MLP neurons of a small language model. Each row is named by its layer, matrix (gate and up: input weights) and neuron, and shows model dimensions 0-191. Each number is 128 + 32 x the weight over its row's rms, rounded and kept within 0 to 255. Numbers have three digits each. A neuron's up and down rows have the sign that makes its largest values positive.
After each neuron's rows, "fires on" lists the tokens most often at its 100 highest values on Wikipedia text that the model never trained on.

L6.gate439:097125109068155123118045122144189106133138093134119141121128145098142117115138177077114081098135109087073142089131123188110110122161118169143128086206089109142087102183067119178136111110157125147131161191100147103144139080097136127075144166115138156116149150080102096100077107204142141115142119156135124161100114162128096168100110098138172122140148114118189150130132078121090140141132158125174110161107107117108133116133151150143179117157149156127204188108099067161171151120196171124093116081112075136150139111117120131149124118141118116093107070211145168073135124063143141131
L6.up439:192091152151097133107171139077097184151145159178137140131103116094183124080189128125192096155219105135126088147153147147089062177102125138071171155130071178083132101209151083153138117111129096094133109113182120106110184101110143142119145088115100097103149156110129125126150109122118116075218163119160087141122113140118151092101154155170081123155152144118130164127138127120136106125149109099073149130107104123162158112094142092148109178086117180102110103174103134151144160116182139121068137138069136062152107058099155144116117135147096096133165178164165124095065123107166085168
fires on: "ur", "un", "ar", "ul", "al", "r"

L8.gate227:102111115087157195069115113069170184137130075121101125135150119120149126129119080112132202146179114144119136077125093119109132096125096088111112120112160073119135093103096134144101114117120109125189180130163090199087134169088121110141177113169193166074135129107100102177135197156175119143166136133102176127081077131097161073116137099110149089152180194141067093107149099154124138153127087168143136078124200138110096110093147173154124108108141156114127144130115063072222145139107143117105134081098171126110077155121130140160136134097149162130127138105166091155098153175096130158
L8.up227:156180146043125151103101108167160138134172122082158122106143132133144120078093118155134089091200178090077151116080109103166133058085120107139148164152128123143151140126145134090110117101101100201164126078171129155102156156121089124132111143091151181107148119193158150144141129089112130124087135074152141194117149168142114169092137130129124133101165133124110073112155188142099087130193126116103128084086156123159115071087162133140133082109070117029151112173150199081138214133099122136114107075122118133157176142102137148095157150160089159130139107143088136209164122121119107183
fires on: " t", " h", " tri", "m", "ri", "ag"

L6.gate273:166111170142123146116141121146136130133108082109132157106130115162098129160102126095097141095147080113110121127152060107167124111092084111065144129142135118120098114143138154085120169117153124146166106030114161132133112130146100191111123148118143145149134116111098067122105114122184186181109100116150107136144173115151174075214158131083196144104117117166190190131150132133122097144146138131156192166171123149132084189164165099196139130094166086116134128121157094148170169102151201131168118180147070125165147145215082095133068201122114103113099143125110205122138146112087155130
L6.up273:141063142134177082158120095126094166186138141094099148109142125150077128105092147116106159083153135106130212122131085127104106122080090078103150128135156143106121095142098129149131106068117149132136138059139164103072107177075143117171075165167112157143123093120110115158074112158154132111120145131158134197175063148099116147125162166122169147175172102143134173152135099148072086096093116158129175144131079139126093124115104062135090168128163161176143157107119168103097180129095143120065094167139133120071177122210089114126205149164131142115067140137111176159109107077177130094
fires on: "os", "o", "es", "i", "io", "u"

L4.gate331:121126077153114152075144120110112151158138114087124100155115178171068115145134169118136154120090084162098099056107168127062125180074102120123115177110169134181095129079163146141085109065182073147129131119156118140097131157114154187151125141111126168082098178153100104106112130085127142199146173091138126094136165062113126163179151159207113098137144101132211089148125114137123090146152148134135087108106113144097121086140118088151146106110131119146110130164179138121178188074151159149115124104092095121137084134173078152124203117111123067110119188134143073138189189149141113159
L4.up331:083136150145158135088127104138124174106145219147120123156080154151152085091109098093170141138138138114140091113066150108102168118148134108166134128167093126194132166108116113061106079094125137112135070171118141159139134164155171165140154131093080144137100153159179136123118156152161116116124108151102169119129150116127119101197192124102103122099145136006167118116167140163161141184144077071151174136104128154104163083105073088161107124115083127090170127105154090108126119117081158116111144156113035134154162118152139125151168206102160094131094104165161122150096160173159139149
fires on: "T", "ography", " to", " work", "t"

L4.gate364:115120131093158208115112135160079147117112143077119064084192142151183093096075099099075126105127116159115165084152173162149121136133127104110127172077052144098104117155128176156131141141085158157089124103068140131162109185152107125114089086195165129099143122069131114132089177099158170150117138167148182106195128119143078128098119123128140117153048105129193143217123089189123134159129138155173163182099146133120053126136121151144125122147190082134104146112149120136089103068089113174170131144137151087145118112156149147078123104121101094064187172169107147114118126120119113155
L4.up364:083127142143152159115107152108080085113099082094234114148143120127167118136099151220094112133078155179112123138096173187172165113162162101146145152099093154083104120129146140132168144135115202107113206180073166100159137175111130112093098140124173137137103120132104141135045109099092130095115131171090147121142088163098133153157188119106113095143119146043127043115105100096090181143127103139117110139111131122163085116152096173096146154174178135128159180156126136098106089166167146127140107117120143163111157149134082115094096139108118089110101137173164123079146092181079104112
fires on: ";", ",", ":", ".", " dec", " Time"

L4.gate375:109125098164077135151163125128179187159071078101126102141160117184102106129166140120108122147092145139105166116130159105133111190138143139100147095080111131197148157070173123120095169123137067173117124102153129204124127053125149091127121094054111168089116189038140111118165167126190091153144156176195120144171167131111149136149145193194175159128056096115132106129124112142158132145148164150137146005137115084159076144141147142176136102099101133107142144091104105106108116111129157159158176158178147085112131063115166118162104084084127131099192127068143142103153170107102125160
L4.up375:162086088066183157165184124072153151124143147111155094120169110206161087096183082147140052122194105190172148106123134085152146126136160126152076196084099176097110107095142101124122168157132142153164126131159165110120096134060100116124111150153179123130103126149142148108118124109154091157120061127184157150129115176109142130072165127146102140187090071091134138117092111092145050180132138134126151120107163159175125101170095138103134163099166083083166146139185181140089094095159138151113063123099164124142112056205130110128161145115169168119094106136143134104101167119109067171
fires on: "ost", " |", " within", " to", "und", ":"

L8.gate342:190112120083142161114112079127138098126090126187062149148177120100123128119145166171102103117154124093098092132193097157155098116115150142121127127075110067095141151177105110097090117139111141124145117105097141133165199138105072098076152114056133083090152108123159125115140189093173132100180171124073158117127084115172123152091122101058099161168071200091132164158105106042090158118118152128087137181227108101091133093107110171137108136083166146132146172154103065123109168135091174136087123060168118146145141205121155174105139139134151171089161120153131121094158150111069127167
L8.up342:155183082168115160090139122078153160127179161159084162075133086096139208098126107131135140133131118181124113127162088137101119142094109124137120152136116148132107095137126092075074108128122159112174142112162137137137190198135141125142075134152083116098114184100107119068158050111096176197114134097103122119090073134131094108168148162155101169095062139145074102110157127167213169165078103155054153138126191164143175122110147129193138091181114136128135126131121106143125163123125110145140105125138186101063136127157141146149105123151145061163144162100103151106203150090138155099
fires on: "ch", "v", "ath", "av", "ax", "ov"

L6.gate201:184104106179094107150093149083166113149113145125070138078126179164167182090124100119134133076100103145082109113069130189195059111073134158074145110136159180095174095165104151143126083105148103151145145076221122149126143144113111174100103134124096120092142173083130193114161154099150154121160100165163166159138135126095176097191135148107156117143058165142133127145105148158072181162091121135075134132163131120094123139080112117095098087087150156107067136132114112159148151131136112103101055144113156106155135101082095081100154127166073131086141133179082149136109125101116153095
L6.up201:087092146097130173143123141143086104130203109161053165153073127116078120175112157131173121152136104120140130186143139130135136103150104119106128080134148167083156140170193139179165130148164108171118134105129153117108140127133111106074130075147090084110134080136078155136118165116065105126111129099084100110168093150142094100127125140114153142127121065156125145147140174155130062100106167153083141128157118091152173052178101207083093118062102155090115138121123147135141117154094108149126126119101075109110159042137134118069152072220085161088135155090127165152148152112128118140
fires on: "por", "ac", "ran", "oc", "ern", "qu"

L8.gate318:107126095179064142124150156127139094164088088096121116136117112135112124125132160089120087130140122111089161168173138194200113135101165083144168158133144157078117126155114128069160141086189084125201106170131178149174122104111088142189162123126169178119195107086135145047142113139185149112113105179185158106141135143148150195122121133105162108144076105137085131110148135099179134146056134077114118091141137142141123101118161119141181118183112185095090182090096120204136171119159109063114130154049102158141144077101117152110178158113124117115137122173114104105133153144140160120
L8.up318:053038101124115120145106126159080147201097159102126108145105138113149156117109106174109087126199100141103126119126205139148105152128134092111090146104172136113186133135102138123138045136113180181119148161127136093162135096157113123130169102105108071146134149058156169121104146089138126126135187130127113095136133167109084145128134153094058136196148115103054141182149122104087121119085057132076088121086128071127115088125159093138111077119094120117118115120131121169149171093131130057156120174103073146131166140149145155179127121157077120105102170115099086116082093188107127152
fires on: "anc", " init", "por", "ac", "re", "om"

L6.gate544:140137105119142128105161111152102179132144084138133072101151110139107170163155137064171192123131167057101136177140095176201120203169161135113111105127174154076154149127098166145137165126116218197156110134114113126144083161100124098134218126111194177149113117143119119080183155120084137125170117139141187162114126111137175142108124130160137148147052077142122090105168125158090151183132180166150142077148178119195112116145098114093176131130166147078131125103126175141122114069123090108080118088124131093160109149124073135142092123121122086102091116114124106185081142095171115119
L6.up544:157116145142110112092132171099139157220083135152107149099163136126107104084071125175130147111154139175128109176106156121150114120124110164148210136146151141105207105138135107158094139146194161108141115166114182105135158082105094125130176106062079140142122148157152167117203067132146183127104114134063064131100144130147157103152105120135171145163149149145162134056132163143131172138164125120130188094106140091040124125153168107153133055135179096189158105136142111112106088122156139130146142195096132138137083116148123180112107193098136118144087099137102123147139173045132139159
fires on: " h", "ib", "h", "ph", "am", "97"

L3.gate376:104127124087207062168099138076090189076198183151139109142072148146145130140145064114168179153133094139145093126210141140174141124091116109170142098119179130101123145123142083161152128090188115133155180087097123235124116136143129196142092089100104130068138127155133168148161110123108082088132086194136159147117136144111144141138178145111098133174109152140126094132127112125088133102127165113135139105110158093149118097080138123153106105141192141126089155102142082068143206125142125077107154084148100183152125141109125129150174116107105172120086144120127141095067076169110082154
L3.up376:121195140111166157145123206108143099099097103149127124176151140176179193139173150138098124160141146147101070128086089111139101147095119083110130196180022091097140152125113101156119164079127102166150124137150118151109169161149142110142146129108101134096138161099058183125156173091137115131182076167144128139157136106102155191117146086085151179181107091166089117127122106166105111112109157093099114003086089148126141107127121192087165120092075102123102139153137131162159105124101119128130130138127143089118129174152193102070150119140112165138124134106175162193158131113140109154
fires on: " like", " as", " tri", "ri", " Represent", " caus"

L4.gate39:122090068125067171152126135150159115154172099165128137131104087147170127125116143137107169110119122175149188166132149103138114092136090192147128127106090162130149158103182140144217117098158121087155086190100121151087152106123120168235095146098141125108166136124085119141104160132179161229105139142118135149136071159133176077121143159137133172145104161145127148140144134145085103098164174082110122161104190129129124201071118123159085110143112106081123110140104153160081103107121158118142108153121101058135158098164168160151170067094065104084162115172122160138143122096151105152
L4.up39:098151084165100160083135126121112158091108170114166083089126124085126144106077149121138133112131205184162142094174134181147188117153159123166174161133101150066211082161158092094129098156098131115156127173092155162130145188097136128133141138111136159203178117159106158081132169166133185164136123144115120159131115131100138085119157146148101083166118135157093140148154142091112103124149132174147104255144120124153107140122101124056131094140165150169125172117153145119126120118158137119162108178093126145186133075199140151142111170118141093098158128110145127139146121151108082113
fires on: ".", " |", " Time", " his", " in", "}"

L8.gate297:164136136170109113133147087133066121145105129149153070160083153180089071129063111158126118116095161127125133146096110110109108126108154165094137138068186093128078132180128154100176101110120104150186099103111072123116085116115101189171136136068110152120121101099110129116074142186128165125101063168149087109107124104078138130151155099112162122134111114054151127127150114125091065119150188119132137109128202116153076129092130099168103121161175196090141191086134162113143142129200136145182116162148085141157124110140118191127125136144133105102104109159109185166165105130135174093
L8.up297:118051138084119116129115142135089142132008159053123163168131179116105092103150135112093124174178151061138077155129147117105095092188075202158141092152092173146188151137159097171148128149132185202199115178121121143104140118149125129125093119162139192132124184148169157136098141158147091158117164127112097160112119175170079147133131098116078116101140144131157116129107137143198143146158137111130150124127134174090138087123126114131142081221124104156091124137164147142132118117069128144151120096128168184089084088159113111099190148114163141108106125174144133121109109128124197130
fires on: "ra", "es", "ed", "os", "l", " el"

L8.gate128:103090127143083141096158118121137062150100039143144109101141148140122164062149150107150164147178124089102114122080127156126118099111202158166070149108162095169106218110138198116105123144100137105127138055163123188090054137113106145163123066157139143121099147082136093103130083140147150072123138097144147132107172137109085144139044121155137146165137107095133148105190084108125128125185128194137111100202099121105126151128091151119127118117158182132169167146049119137132181128196129118124130125188125102155152111136185143132173100162144217106104132154101155138104075087132117189
L8.up128:145118122072158156114148046135142123131156105076160091131057121146137153102161101148123148098127114138111136133113106152124086121109151118204115145090104099171069165104092079161177133095143121138112111016125169092115076141174128138186103161142125094111086109125186145167088104120152090132208128072102104082171159164119107062107151183116125077168107098092135130087124122097171160190141093134140148127081122105208166136052129178155109083151157152168146125138142133124092132138182112151113116116151102151128081123123170151141080111074112179174108145067123153136151153088100136138
fires on: " |", "|", "==", "ine", "ost", "ib"

L8.gate259:150124130123134171099146151117148206074133186151073157142148144115158111201080095076087147108104089143130136104142154116160090167130177146107152134136098114103154092131119101149131120135125113147194130156116143156143185192107162122165144109077065116049119183117161146154160139140071148157148130141165138148092082106129092126118087089116127149101092189164104150111098136123087146096204170131116051140122173124100086157103137126092072170144096132096115108120092135110174057080089137151137144119104160129164115141097114140139067133206103149084150121150194090129142129149127156112
L8.up259:165166116143105142056096178124108119153151126141141148077114105138135225152107179084098180095131094121129168128201115077127117123147130111129186171129144166070152160128131143167114089096115120191143115154110121120069146119094152134142128128184102114184123133103174106172149079071065145178184115086103096180135198125082124147098116100155203136170109151136158100119163142159154173131180136098074123109094156173094150090123077096173091174095112120095129101195159092119107128127167141161120123145117145144087127103156126121117164160161077115115152039162106124122171092131116118091
fires on: "v", "un", " adv", "ch", "n", "-"